Part of a small language model's weights: MLP 1024 SwiGLU, vocabulary 19600.
MLP neurons of a small language model. Each row is named by its layer, matrix (gate and up: input weights) and neuron, and shows model dimensions 112-239. Each number is 128 + 24 x the weight over its row's rms, rounded and kept within 0 to 255. Numbers have three digits each. A neuron's up and down rows have the sign that makes its largest values positive.
Before each neuron's rows, "fires on" lists the tokens most often at its 100 highest values on Wikipedia text that the model never trained on.

fires on: "L", "−"
L7.gate44:108178135074151091138144124160153163123114126162185110156136157129093125120115112125142129170148137144113143136143149137127119118115133144074112132130100085111123125113108130128151126111105152127136117086136181127134150099113129144155171145113130140129161108128136109121130134143150110169135066118119138153145107106163140111143123117119100152104112132157109171168131134173084087139105
L7.up44:107122102121112140102089154095105156144145147082131154146155103141121141126154080156070155077106065160134117171106154086112119127148166139129071114134142114101151116103120110135124131091162103130132099139154145129174149137141081094097156127083121165135118092132105107161113179123123119114136191156086125107101167184123070085130122157184134100128142114133120106108098130137156122132059

fires on: "m", "g", "n", "ch", "th", "v"
L5.gate158:116158090145120126065125138145122153161131088107092104131153114149124062114116125131115141166122129071150121132113130120136074119074131086160099134152107174165162171126120115102106146137152146113135140145134152150101106103064134114102148106125169108116171171107107134123165116146130159108118129118125119123105104102102172098119149125129142170125121164131109119129128155123080107137131
L5.up158:114137157118094125121107111118103129124125132059132118167137171157122133133141137085138121125123138131107074148115163122118141100146163082145149113139146143127153109108153133166113156131087141101121110145123092158090136127142130093129077097150160139131104115153165111088097128124113101102083128147137131119081104101146124116115131138108120121162118138180135145150165168049131128187132

fires on: "Pl", "pl", " ", "Hong ", "text"
L4.gate772:118082135109096157119129122155110147130113148109123115144122140129073097108110130174108152155144093113097110142149105136130100145196123127074128099170118111090146118139141143164104137153144139125117130120109195122111145125165155102113151149148181162131165102130172142141116126088125106141137091142141141119132146144127102102115156138102129114126117135134081107090088142157128135138138
L4.up772:153095136089098100171124131095122127135090159101175094098149116143110163153134150158132108145155075132138127144104137148136127115155123122130121090184151146129132175116163126133153095138124126122152129102099157138131138130145168102124128118180150138110126146154172156150132089097120092122135126144116161132096144148133101146114183112142149125132128121157125094109136164150166140146174

fires on: "all ", "but ", "most ", "some ", "All ", "Some "
L5.gate862:168162168156133126144076133158107131113138108125140127138085150105120107119124153129099075092125166120113119099127104159130166119073140119154146156126109130089142127121143128121129169159078160096081106132108087129123120121103135097087154102126131090097121138091098161116101100142116106143159123078125133114120153108117106126099100145121115152151107163100106111119135144155114105093091
L5.up862:108150171120153122161124130132096105099121173128122123117149168120149128121087127150150125124113121178073140144100129125139144119128152174136152105110138093174137168109146117139129143107097154134146121174178141158083130173143076154118170128150115128146160081103150133144163112120080081137129112142125156111112106135178138150152155094106128127108173118115172095108114156178097159096140

fires on: "at ", "on ", "of ", "to ", "near ", "On "
L8.gate674:097167160118122130105114119106117140124191153132126138105108128158131160110160137143087146110097146136071150123143109095147102118141126107138102157098161099147115138150136104150163115086164125122134152135141092174131133102128141128078114096145121122129111125143120148166145133143111124158102121085130133126117124169116138093132120090126177149086138108126136130094121133131173148127122
L8.up674:131129125132134132132147148152114093101154149141143148115153146101101147100170118131156123103097174087115179117143127136153113112158136197126110179102124090148172135119119122142123121107150152117091144162140083121133156109074079111132123185130068127171132164118182134139174173126087140132094142109118169163123101145134128130140117101098132123134138157127151124117160125112138137082118

fires on: ",", "."
L12.gate230:109111158088112106128150137154115166092115152135146161145145103125120114129130107154101102136089115111101100143104113118112160171146182101120100135080127072151106146105111088129129120147109107161159144145153140139111114099147152118134152139125100167076140142114153138156162111120132181164129132123154108108135120092108143180192169097142146143143100173138115126145120114159114130131135
L12.up230:136140079123135145138140138122147084185128151133154142097120114090103135125115131165117114107138125117101109110149075101109108093137109164116157171106137115098108130109145096115149121089105109152094136144128089143157136137162132120100114122126114131140127115046139122129086094084116105112072177126148140070106202094120159139107105096099082133130170135115120150126109115142134074149113

fires on: "| ", "; ", "to "
L5.gate530:084121144127160117156104106135125151100104134140123126189151093148140131086117134143117159147179136109150114140115145112142110106132114119117181094158126125130130114168136137098102145113108112154147141114147130087128157141156092149067128150135148120130109124092137161117144072106108117145121128110099090138126118156148135126134141132128114155116097165111087147101159101143111144124186
L5.up530:188112085128111134092135124130134113163123150121099099114119161147129154075146116144101128114098163150108139113098122123136091137132123129091147125134123158121163108136163168128160133118124112162146101134140147116143077142163129137151157117097145111121136115100097163127118142123144100118117139155093138126092109119125099093110157136163151131075105129142138139136169154130101117160148

fires on: ", ", "\n", "of "
L8.gate277:125133129100155113128132108126100121120144141150142112132109089159156094126129115104137087115141134138103113084123121143110125114137125135131144122120083146163134101153157129121129143140135124148146146169148108126116128074121139102158115103142097067123127161095151144116153128101129151159157123105148127125116128115146083138154133149086104172140125114145115164149162129130136159135159
L8.up277:149103158142116114130129124119119101144092117156152102151120134155101103149152123165124127097162135103135106126142145123127174127126100084146155127141131119119106110125140153109103132147122103128105155136128144103144105117192093154143095138164142111159107159125140148117111117144161114101134153080124110173162087139130148110156107159140155136128126132108115159147114101167100093098141

fires on: "=", "\n\n", "eld"
L8.gate815:140145166128128127151108123110140124118132134096111175119115158140111137169133131103151144149087102108119135116153115143129092158127159143139121165125166107125127126111129101132118109145154110104114093130074142119131135137131080129214108102101116134135135157117115118167139156093125121155101108136148175133131108106109099116111106098119149122145109154144117121157116087135140156130142
L8.up815:173110117131150178103121099145126148125145140125162177162112119111156144108111153127119130126099141104135105135156124120113147104108107191132142124124140121136134126140149122127138089111185110121135068125100112104143111156140086153132107148150126114140126159119095136132139125147153122139125139129102140108135156158088106135150111119124099131105135108112126109154089143112075123099144

fires on: "of ", "–", "in ", "ing", "| ", "for "
L7.gate776:141088136108132121141126090131127092126119066128150106165118180092173136148125124128149107140127126119156111115144111097128106146100149113093127130148146104126145131130089102117153128156148112126142113152114136175167112123107151111190149120089104144182137131103127115135141118141133127145130200112137112136138170139169180131125124192137173106158117160143132148167134144080132134109155
L7.up776:118166145122142088103135118112134150117124083097084119129102116150125135110114123098160101164124109156130137093163110162110132114147105120083128110127098132103129098118144052168155086095148118101139067110123160125116144127131167118168133155131141119112120160133107124114125150131139111132122141095150133093117178125171145168120116120132175138107127143126149128145117134135136165164096

fires on: "| ", "0 ", "0", "k"
L5.gate233:099175117120128144120124158135158077100098119116103065160136126114124135091142161144133138123137127101155133106140085133141084137126100133104104144119117186110126133133146143105189072117118126148122098157165123125117128149103155144141088140096123143136178156107106107095102118126107130165105118139132152137146085159157184082125138122109122161148128142142095172145112172121111112124164
L5.up233:154151196094166117124139105131110162125115111137123103106137134148081136150137133137102116102097141096106109179072104166147115128122150107118137106136125103154195102165100111185111158132111133122152142169123141118149124116186079139113166143135125158104144111149113092117109100129129108078099136095137085163183146120081141117135113138109134189122129122147106106116148143089070131117163

fires on: ". ", "\"", "Mc", ": ", "cr", ":"
L13.gate970:110111139167125168111109121106102144137136145131129093099178101141152085146144128162167161071164154185144131162138154119174106109171097095077104143128113125131093126137116108143142131137127113160132162145116142147136132146110151156121154127083077185114120119169168092143143092132110121125158088123125111112134130143094093128088140170109140120161118136118140122163135147155168159145161
L13.up970:150110110116102115120151174104132124162107132144119153127160116146105126164112094136132108101109126160085154140123107133158132187143107132154105086127126130114114110085152119098126103142119169098160147109071113124118137027172147124136150125136088158086148142155161119128138117104147154105113137114107117143091147082113117122104129153150141122132130142132130147099131113158175174146101

fires on: ", ", "; ", "and ", "(", "rem"
L7.gate982:164124119170149121104162135110135150151120142123116125118096109117114124128139132146174072119124110132125123167134124143126129106098181155146151119110089118106124104115102104160123126129162161172111151126133139114143081115161106124126131148090102094117149111109166169177130136115105145149084155084174133139149115078136120103083128148124140133141130152162086107096156104123115104093134
L7.up982:131115151156133109116115126182101180144130144121120158152118125102097122171120134146132107148131132110094170135160138061098137116115155170116106164174121169103100077135151153101134126144115110142123114110106179080113126162183129111132143133156146114110168129107120113143098135166121119126067157093191121141143079117139124102114125150155049159143156146126105143136143113141127149099138

fires on: "who ", "of ", "ty", "time ", "-"
L5.gate693:134128136177118117131087110109133143146114167151160080107125140062142129138131101130111130104123144132077114136134150136089136129150118124173122108120150151119124136136124157095084127143137073116143135092139084124125136137102153136128161136115151120142125134125119097122116129151145136119149119135127105148082145103124121196148146130144117128129101188132123124149157175081132087118149
L5.up693:108094158113149085157091161087109141112165149139126109102133118092131119123123135115126128136157183118126129113118095120140126093086116117119131169129128114113121164077122112138152143111132169156126134137126128092145164150122112112153105087093131145163109158138091122122154156142120128137165096146153112118152115110116080141098132116130123123146102106123103135140127125134133145113125

fires on: "| ", "located ", "held ", "; "
L8.gate415:119077115139123154125102121127095152114123173128140122143129147110140160105142169111060113164149090131113134143135106131105065167140132151121137148124105139138163139125147149159108129118132109175095132113134119120087144149124115163156140141126139149118192121161144135134107124163088123136115133122154103112138068148120153145110153145107155124148152101106135167129153103137118126135137
L8.up415:081141105145081171121112117108117102099128133089119150124162098120092136121131135095125158144131142116123127161121125160138102127164115138086128118127158131163129161140151133089144139134146127122093112109155152126147118076134124161096139134178063163141121122098137134153140133185150122164082126136101146143141124149162144125095096121131146146112114098167158145123145134153149139128135

fires on: ":", ".", "us"
L11.gate20:129102100105116138154118123135117169139134091137172149118093145096112110122187123146079123132140133140123128094102093146115161139119128111124105090158100105099125194100141093136160141121102105134129114147151099175167135099136087112126131117099115169100088128105137171132137133129145151172091151144122101094119109080108130178120095132144120126105147155087095142130142139142111110144136
L11.up20:079120120130150132135134131121142140096134149105172130139133142104076113124152161117142179142113143112122165072120067127151110101139144127098150150109117115153089129135160122105177175095163150155110142145143142067109124110129122129106098123127112169158093127119156124133123154165095167126136101153187126113129095125132147128174118111126121125133135120145163088116107121110180130123065

fires on: "\n\n", "==", "== "
L2.gate640:128097125124114127132137101110172105105150143098082138131127129140067157109118108125157138149129106122157091091152198145106111155127152161131129156149127145136119093135132159130107107144110106091117107106122137131168146147116104128158148155170098131172121114104112121129122133098112106111112092095118095125148139157113128045144084157135143114144145141116130091131104116156173148119137
L2.up640:084111140108097137147144130136173110135156134108110088125115120149124115063132141141139172135141113126163104152106106103143097119154126158102097109127155116115103108104143124138116093148205118136067095112118141111177124150120113137131166113153092170130126121083114135107099130115089106138097126101096121096143126119129104087146108142133121080151155114112132100122143121158139154145115

fires on: "s ", "her ", "his "
L13.gate147:119111114163139170099120113117132113152114139150124168140110129110143116080150133152156150143124145096154192122122111134151123134185123173123113139105071170098102169099123134140094134158105151078138158115127119151141163151178137122110159114102095109138139150091145109109089118120130132086128109116094079159125162128124126135116106144162141125128068093086140103114119135161110095138156
L13.up147:141103146143091113117172169110120136119109081134146148121164115111129137148113132134119147078172150121104141124127161148116147107084105136160131108105138135110125123143139096117129096123124129075090119125133068131126099144180115157092146138119145128109123174123123108134101113134177148168132112158113108123158138147132121103169120154157162135155109136099119136144132151154134149118113

fires on: ".", "ki", "\n\n", "os", "States", "The "
L8.gate534:151125129088143130105125106128145113122191142120121148164149120127101134123148090136163076159159151090158159133154128131128099102145117127112140099165115119096108137169077141126117106126099122124117150134087134102110176118134102156153130133170119130130147157137124129204108164107126102085097154140169152147100092137117146147131120108106116164146143134115137148148128114127119132143120
L8.up534:136142106128154131112099095096160132130116147145098147133181142152187165131175128116169122131183146111120157106116160099151146153126138121116148111115117167144121141149149132132149127105150138094091078118150167077123127134104097145147104115155119140118145147137156128120131101167160172101102175104127127130120100169128106116095147130112105149119147126101130145152112105098121168116149

fires on: ".", ":", "-"
L13.gate988:183097101133137131194070144138111163144117160143155121097145133161141125128133143136103135124138142118107103162128067169062119110098089136146144105131131130138123162114117126093125143173126121089115145131122086145124139136123116151128150109084108132115119173114142149162122101085148156107159157118138150129123113122153111140130109094107135113084108145126137146128159132173128144131135
L13.up988:101173135128134153156150095135160167121133145129110133135129150120125150160136130120103160141067129144106104123105100132141138143159129118147132174115140108120067195118144132120154132123136154163151147122165122141077111145167127093138099135074127101118137086109134099140132122132161126100160118133155106066131105113144143086104127143123138113114152131085105137120129134103133102143110

fires on: "& ", "(", "Ś", "and ", "de ", "11 "
L5.gate635:141068168144140094130162111108165123106121134126130135133154148115114127095127116099136105159137106122135100171102151118149143117106150178137188131139087170102139109112071112086151059121132137105099086129149065117160119126122128114151108154109160079142123155124147148096081115106137113125137148118098162127136134070135116114119164140151098151121171123142127109104133154092107106114072
L5.up635:115152115133144073164124090135119139168131173111113102122111158109150096144119147119154126133137110151097157178102092111133163122114112134157116155121096142147111104109127110099111112098103124138150079137091133125132087149111151170132131178104106131144158141121127130158167176142135140113116100122141083086113124153091141134111167155133150119144173151123130160097119112120094113148116

fires on: "A", "s ", "(", "a ", "-"
L12.gate1018:080109164184120152131135087106136095116090122110117159141110124098149094119130156166100166153105118159158114128137134135154137132147154137117116128088148063102112130150081134139134115129077138128113171133161095103134129156141139127161146087168121093129110115074121115137133124100131129124121178138118107136092111134140122112134087116141156152148096124146050139128101149148155107145127
L12.up1018:108171173137085137138065093162079151085131089116130104138094176091109159159141131117094102127164136122132162110158142123130150126159121133160138169118105132136096075156104087164122131142138150096115140171160083120139128148178106117112146145137146118156123133062120152152094143110137162140121159144207158125128128142123163100139092133108100136100078089129074156153135145133122107129119

fires on: "s ", "s", "h "
L2.gate782:134141134137123107099129144123136114134127144118143133114160095163115111139149100133172136124121113147149132149077077164124116155121126133135116113128134130105099161121134143098129161132122097080095101161140138094147117132097153123102122118133112153097131160117099070126143107121114108157155162097106083126073135190144114150160158125140118141084117152171169154120154106163150102116101
L2.up782:129079137126150086130144160151134100127154119108121149158101077136145106133107115176170139137122117138163141136114091126146136150126080114131165097110098147113107133109146122137117136132124127104083153126157118157111205100136166151139093111094109103158121143116120086122148125106135158130123115165091112127105141170127132121111105124139145132143134135135143175102145130109097087133103

fires on: "| ", "the ", ": "
L13.gate670:101130102156116111065168113164096137107139156125090140139139163098148126104145148131120172141117199115152140107126186117145142123152142134064102124121150158150116103148151110127108119157121156107118130130138121115122082114143140077130161084133114127146105138184156141147153134106124144108116088157149144105154107140149138115161119109129146133138126083110159091114133097130077099138121
L13.up670:132141101113099128141129142178128124135151141068153119113088138160161132123138151135099142121131111111118137106129112101133150142120098144130108153111133172128140147170109168091137135133087114120168116090133114125154149113126134134166148151078122127110127168084115137099134118102125167143088108133114133149137166153177131120107168109092119087178127081080105153151124088158128095105127

fires on: ".", "/"
L12.gate534:138098104132162135074129135099111113113126115138177157162193150131120140159167081129153127141124132128133129056139132146145134101145041130154132157102148099136123161135149137145127143112111165128122147146126131141171135093143135170161130137100098173143159171145117110163115113106115134136108147133115110119117115136138128117088141073114137130141194136104147114122120140148147112130127
L12.up534:134109166147146141140129133094086104126136163131166163100123117109146118205099122109122156107144093103076100123101075160115120151152124179160147100121128106093158153140042141138108087183138119140112137123150094112124153127108150147104129155170086101098144123114104127115119136081123142142131156152115132126144109100170146117124133130140137123148152099119116106134111130167140151133143

fires on: "| ", "imp", "0", "; ", "rop", "-"
L8.gate966:135072118114132131111107119179145111089175144122122070123151142124163155116113114140126112110130124133115130125094121145143082155146106201129101110125123146099149116119142102129162125113133090169128118112117115134159093131128122149162171110138148147125192153083090136156110130131126114121128087125110133174143147145122159121128121140164140177123146121109149105136142140112101129149123
L8.up966:147132100164111164102099106097086140136118148115127127101136144131141166136143116124130162135129144108143082150134085158088059168131158138124112076135153071152163135140078124129132168113124132131121124094171112081087148132166123143112140162144132154149128100131102123081110103137122147133117137111134123123120155143115161117128115127108097136104079153136124123126146136140110139088145

fires on: ", ", "of ", "with ", "for ", "from "
L11.gate705:150149152140134124095172140086108114127116122129124186127153107166140135118112185151169118177144162152117109133156102132125117091118121128113150132144171146134114088115139112106125127117162106136177142115105115124119092120141117103162107154153129125127164163096142147098163120132168139142145110119153118141164084109118173219146172165117125106129122153130140110102130123107093164120098
L11.up705:110130187158117145152131078123138082136110118116170080155128130129130113116089112130140130102126150110087112128143075129148143075108106157150124085154110099150127113166143137135082149161142095182122124126120156119125117075105115149156128127109084137087137116098140156111124103146150095086145122145141162165166130179100136163073154149150140116168109114167125167132120116137129103124134

fires on: "on ", "of ", "in ", "-", "over "
L8.gate177:129131098143150149118162098143110116149126131158168140150091123070128145131171099108126085113100123126123114135116131113094126137147129064154124126122140129152091110103148104088116117121110092129136152134156128162161135128112142158159106131116154114139105159123161154108110119155179123093134143121153086147116162130123140146154138141130114130113155154122143112218114114108163104156124
L8.up177:075142094066135104097116134125140118133139101144133152096093142179131130054166114118137123133131125129151110138131148132134128107106143126123121185127066157127158114132144093112136173108161132144127105151130124115115176141112106107083104146137122135145129163136101088109161138118120153092128130109125147123119105117132113119141135117092151094155172163123109096159124123159115098145112

fires on: "B", "H", "L", "T", "Y", "Ch"
L13.gate920:085113089098142108150077161151130160115123135140097125191095152091138112141138100130124165136141138154101108130080128154099147103093125098136133156109089116143121145126172141158125142130125119149135124110168149115193113111140150128108133105111183149132149151131153111138140152159090149123140109148146129150087130152124126097127115125146081173099070151130098099164128161153097113120158
L13.up920:140131115086148127113120146157167167121115155147151140155134153133135111106119120147168162138116085110130133110098150082138095129145136116147098103114178109134175127154165116097143128161133123143080132104131121119153119189129133121160148115126139160122123123135123154166176136172168145117118121135067128164141147136118122083150148129146098137126150168173123099113170160125114104128118

fires on: "'", "-", "in ", "at "
L5.gate769:131102135094144133145141087117104194123153120164128151133169127124155132160131135131129112135207086124128132127079120128097150139134096135158186119127082135145125111100114152105123110135121135140132120158149166166171102094145168118100115130114153160140103148133184090132131140078122128106102122141126133146138133159161130131161177122144145179131136073118130113114093168097129173141133
L5.up769:115155125106140107113172108175144141141116091100099119129115150113152120147113151148154122097094171134126078123106169142132118121106131115131158148135154156138091146156096104147121176126129125156056146131187116147150124145160095136152113079152112142154101106127107120135110140160090168115097149129142103100123161148125100132102114124138113120126124152140125127124102077136149109127132

fires on: "ad", "id", "Since ", "currently ", "ug", "Source "
L5.gate620:090155165107118126148129157158140114143137135132115079121105140114134143132115130131081104176154142129089123116153136114172122152119127106126110125131110162122141140104124147160125120118096122118132142161117141125102117119165108117079136110113081127147121143124114079100117128133118140128079109145137168107147144092153147172107126110132104121103129122164116112126071123101158144145175
L5.up620:150094141132128116149142113149149105114141109164137120147142126147132101151140142092149146126139112105117122152190139162137129123141123122142127128147124171123118192115084128097122125159131146114116150208118091147130138099116114148108093086086134106118157143127109132084128135116101079129114122099110150135103085114136129131158089139130142172152151137118130144098132149125134112070138

fires on: "-", "time", "/", "ty", "Tim"
L2.gate903:136106114159091151105150126144079140124087135122151146135175141090139150150125102116122141098121138145155143158164122072153162153126131124136137177082120175124148168133150138091100133153133126107121144140137051115154127143113125083098130117130147125136147151166142091161138129154163140133086169146116132125150165156119109122063184095110184104132162130128112165135149136108127131083134
L2.up903:140154108113128151133152140123074165128107120135160117034118137148138161128116099149107115089137143136120079097119100131141190156118093116129142120120116127142138152135095148119100102127122136158119113072110087123143125147078150134121099115102156140123101133144153098114134114089109130107115142148159103094131122114130080135104177112118121146113162113170141112133154109132141169073111

fires on: "on ", "in ", "at ", "and "
L5.gate699:130144118135146124118122142090111147121108142121137153138121119109114112098106091133093098087151088104150090131109083094142137135144142137161163133115111168178149138131141128143110121128162122121141163154107124165144142157154101108082094145128153118118112145113125103134140094098109156140185114082154146163186177116123143108125113121150116117150079113111132094148095172175147137141081
L5.up699:153150143106152090100094119098100134147153073149054152126138137126109106125174154108125157088123147125083148147098117155140117141157110088171146135131212103150119142118161136097150157100128129177127119107140176186129097159126131131114124118151130135130108110128122098092127122141095133126123132132140155113145136087107139132095092153130118136062088121160153139153116109162113127156114

fires on: "during ", "in ", "of ", "to ", "for ", "into "
L7.gate66:102104121137158137140154150102152112098102140142167138129148140103119131120145099086136140114136163108167170141169108139113120143147118112126136109108137121096115150141150175094115100133172142113129112118114133128156086106177158110133113175123103180113114140036162119089157082152118123157126119131167116106166163089147171107160149124114103103120154135095109112123121136160158132144158
L7.up66:121142153127134168114118081148125139123113097149170079150141087104084135156165066138084139096123109121081111137136105152124118154120114098104144098126085091102129119093131179135118082106119091102151114124133112125077100123109152121130094139107088136131133148082137144115173106140159121080124154126160107129113167126163146143090110135075133131165123124150115135112110166155159155129106

fires on: "| ", "; ", "Croatian "
L13.gate76:110189107121148117099109094145132150149154176086136110107081153114136147091136133176112156108124178106134122081112143130087123097161115074101140155115128127137114098131128117135117160112120163117133069134088115126152125135107146129179124129127154116129141110136128099148129133125135109146117132132130178130172110132153164082211095128133067116138139170129153137121105137120087119090149
L13.up76:136116154080080103126148152161121114137138119123159109169137148173170142134108155097144115115122081097127106111108143102185091103144153130106142091103133149111094185141109131106130129158158131157112082114098123121145151117101107166144178090113144128153101158097135079098132112142141144116118168148100149097133154172132125148110109129086126117164150117117165168128113115115125104099116

fires on: "| ", "of ", ", ", "New ", "−"
L11.gate213:142153153142121099110113098154108139116180126140094133131189156099133157100148128107110091146133142088133148173128144149170149129135141145132171123126111181109122114156075116147106121148180131143107137145106150137119136082134114106124160087091082096130142124098105128105143099127116192102153162093162095103159161112130138116125116124097104097164116158140160125130084105121143091107133
L11.up213:144137111084124174106133149091133174101164103115124150091143110116138142086114129176113135137151126104095120101155163161173134134134126113148077055162136138138153156114108071146124132140152138134123118178115123142143108137144139162120106126148134087140135123173085094142162116124160140171123149109113108130130134120141141132124097146151113124138143182134153133144097117096146097153119

fires on: "of ", "at ", "on ", "to ", "along ", ": "
L7.gate170:099126168112129098137150102143095146137152128141148185137129137128141117177159122098131129125078090146103136173107148119149131112160132160121137146114152173109115115140097112135117113126128109111128172148124082180102140099124149181129115129143110130136111129118093090107149161144138157174126127093146151129106102169139121133145112123110124153091133151144139106139140144167161111158097
L7.up170:092124150134132114103176114151082095131120091120104165127165127122167131111158129111081157064069151115100135146140127173122149155154154140126114172084132128117182124137143095156124094130144146129139157100121110106085132116111149152118142165105086130148129132129131100097155148134183110160122139123179156104138055113142113082145119090147182155111146097129150125111131122132111113105147

fires on: "The ", "| "
L12.gate235:151107107165154106082130148141090162112156132111131106143070164140084141128144101188117146162134171128159144102132122119108137116159088114127141162150093126127113137119119118106122098162139125125087110142167081112126092076112133143118115109090127147142144125117136129121160129132129101143142139191152135098163163150113135142174164125153105141103130086118119143123114120162126152109105
L12.up235:089116156128123138105155143120124129152127121123142129157100108129161099134150131139130146158157162154148065176144135138107125135198126110112142125099099124126157193097112126133143131152143086118137099092100131146182116132142157107162097089118087117120130127120109134118128104128123150099128116150126109145118124146145125112165122102109151123155145164118108118128105114173140146141174

fires on: "former ", "of ", "near ", "old ", "at ", "nearby "
L2.gate725:134134149092099138128138144130106107148154139094145143121113109132146128146206131133157087094138140109148092119162143119135130102107130124155124136103165108098140160148156125129152101113173172145157185108102126092115138099094122139133098139137123113140106131137131095093130128127121137133130099106135138146158089170152148090184126142113131132104163113157154132145118126106147132112117
L2.up725:106138134071142163102127152133106097112084103129126108147123091146080125137129114074142124091133136102094130151113131082132126094115127133102159107100094123122168094143109105100138109143123123118131113125113089135147143104135172135117167161102112140178125138150130099128162071134149152161123149103131159100160135121165155100122115117164111116068156107091125060127114138155088124111094

fires on: "| "
L12.gate91:127107092186141161094118128141164150157126146121104132114153169132140172143132122165131127155192104155126112139138093155175117104093095144137134147132110141105118153133157122117147121103104149127167114141124129115152141121124140165128179114085117125104129119157137129124135116174133102124104136171159110115097125171134102138129102128175099138108114089124144172155130171105112146112097
L12.up91:119156192102118133134151137084116151131148148110100117099117158108145151133115120118127129128160120131186143111164096128119142098164102118101110145174128121162137133096118154116125139135126143082115073142130133141120081087152153121185103071137126145104152105143121124135127123112147114133100122173100113183117103165130123151123129138138148120102146131151147087127121161138105152122138

fires on: "| ", "s "
L13.gate1012:100136146134110125112061167123118101108125136132144066115093131102135120123145173146092116120132146144115095137136138114157104119111140113184138140112160163134120111152120167119089133137137095121114104127135122145136140147139086110093110082099125138120106171099133132123093126073120174130136121095189143122118177117144173112133119150106151134144123190154126129149125122093103129153146
L13.up1012:134135161143136145113153169135096139095121130159125111123166141126109127090158114123148093150121115142145134132130136136108127119133099105143109107135172149138125080107139190128162120151144148186128158154150122111105103166147113125126136131156120121104112123081128092124136152130106122135086139147145134095130149090138115121124114105165134071135132057130134121169091099126136106130152

fires on: "| ", "s "
L12.gate722:148150124124109083118081143110125084108132115162116137101112117120104132105136127139158087147139142139107159172112138157121142137127109130168124125145172124099120123148146134094134178132121100131121119139090155137091118136164176129121120104120089091113141098138122110118143131123126102107138150082133094172154150148170105135116112126123106137128112163125111153159121092126140120139143
L12.up722:164122139131151170108147137135124125111174109127120127099101120139136140128175107158134125158119164134097161092098116110127134090147067111122126135164091131139111128101138162083168082117128121153147123156151147133144119108154138135125156166112132107080112125143117099119127118108160132173148124134091050080134096118134121142127152118143149100151140123145125101116163107092088122167168

fires on: "the ", ".", "in ", ": ", "to "
L7.gate375:110157148131101177162124123144133069080111130136136109155151094122115153135177121153137101143142136155116112094142135114143138130161122101167150141125169107118174126098144151114113107117113135129143196166143115134113165083116137121142108172096088128150148130160140120144142143113151149148106115107135144135101142133125169121131117126117094129150103157094130145180124136162138089143135
L7.up375:124132145125126125142122129120081126138158099145076177126112109116144139125163094086182078105137081153136154154097102138133133144139090154120082100115101167161103143112124103146175080124125142157124113180119076164113110121140125139172130132178112119112152143125082128154109162103143116090107150120145120140115099119137143110089117130089116149128130115116148113087119128112183127141138

fires on: "| ", "(", "TV ", " ", "1 "
L12.gate275:093135142147136092148131114147135144109099162167123136124163152125151122104170131150118126187152096117115146157153171140202141129151093116145100129131100139106101106159118155158123108113070127139167119182101088142136139110128120161128104126147124110114148167141126100136131121148154122161100152160121127134174099143132177122142094119146120136179143107165138140135135128088136141143118
L12.up275:147179117090162129104152122118104123154096117122099117142065164127119173150126128144122143080112119141163166139114052119097122111135187155133106119110105094130148135093142145119114129161093125135142142158102143130113117128141147094132159138117143142136102132150176088144098117103153134114120161183156154137130120130136097114109111117153137104108106125118117121122090139097136139092111

fires on: "s ", "his ", "her ", "-", "–", "You "
L12.gate163:107118130112115140110104128120139091099138133096128112157121137131121115142121092144112128130139137103151163125108123132162115139126111143107118184102155144124143145099118081125144128140111080125140130145137096140155101123133136134104134140116127122133106144149121142153091115101090090140106147169117121169083088118149088117125111157128153103083124134116136128101144146143120118093094
L12.up163:142104109132110127126146134118135125143091104098188156165098093161136116185118104124142127111152165116114142124152136129115148124172125077112127175159154115142134140092176092133130089126126088115110131145087098154129132130127146147134131123099080150107161108103101118070097101120118141127097145182059098119136138127128131104106107135129131130139124143126110131143079181141120127153121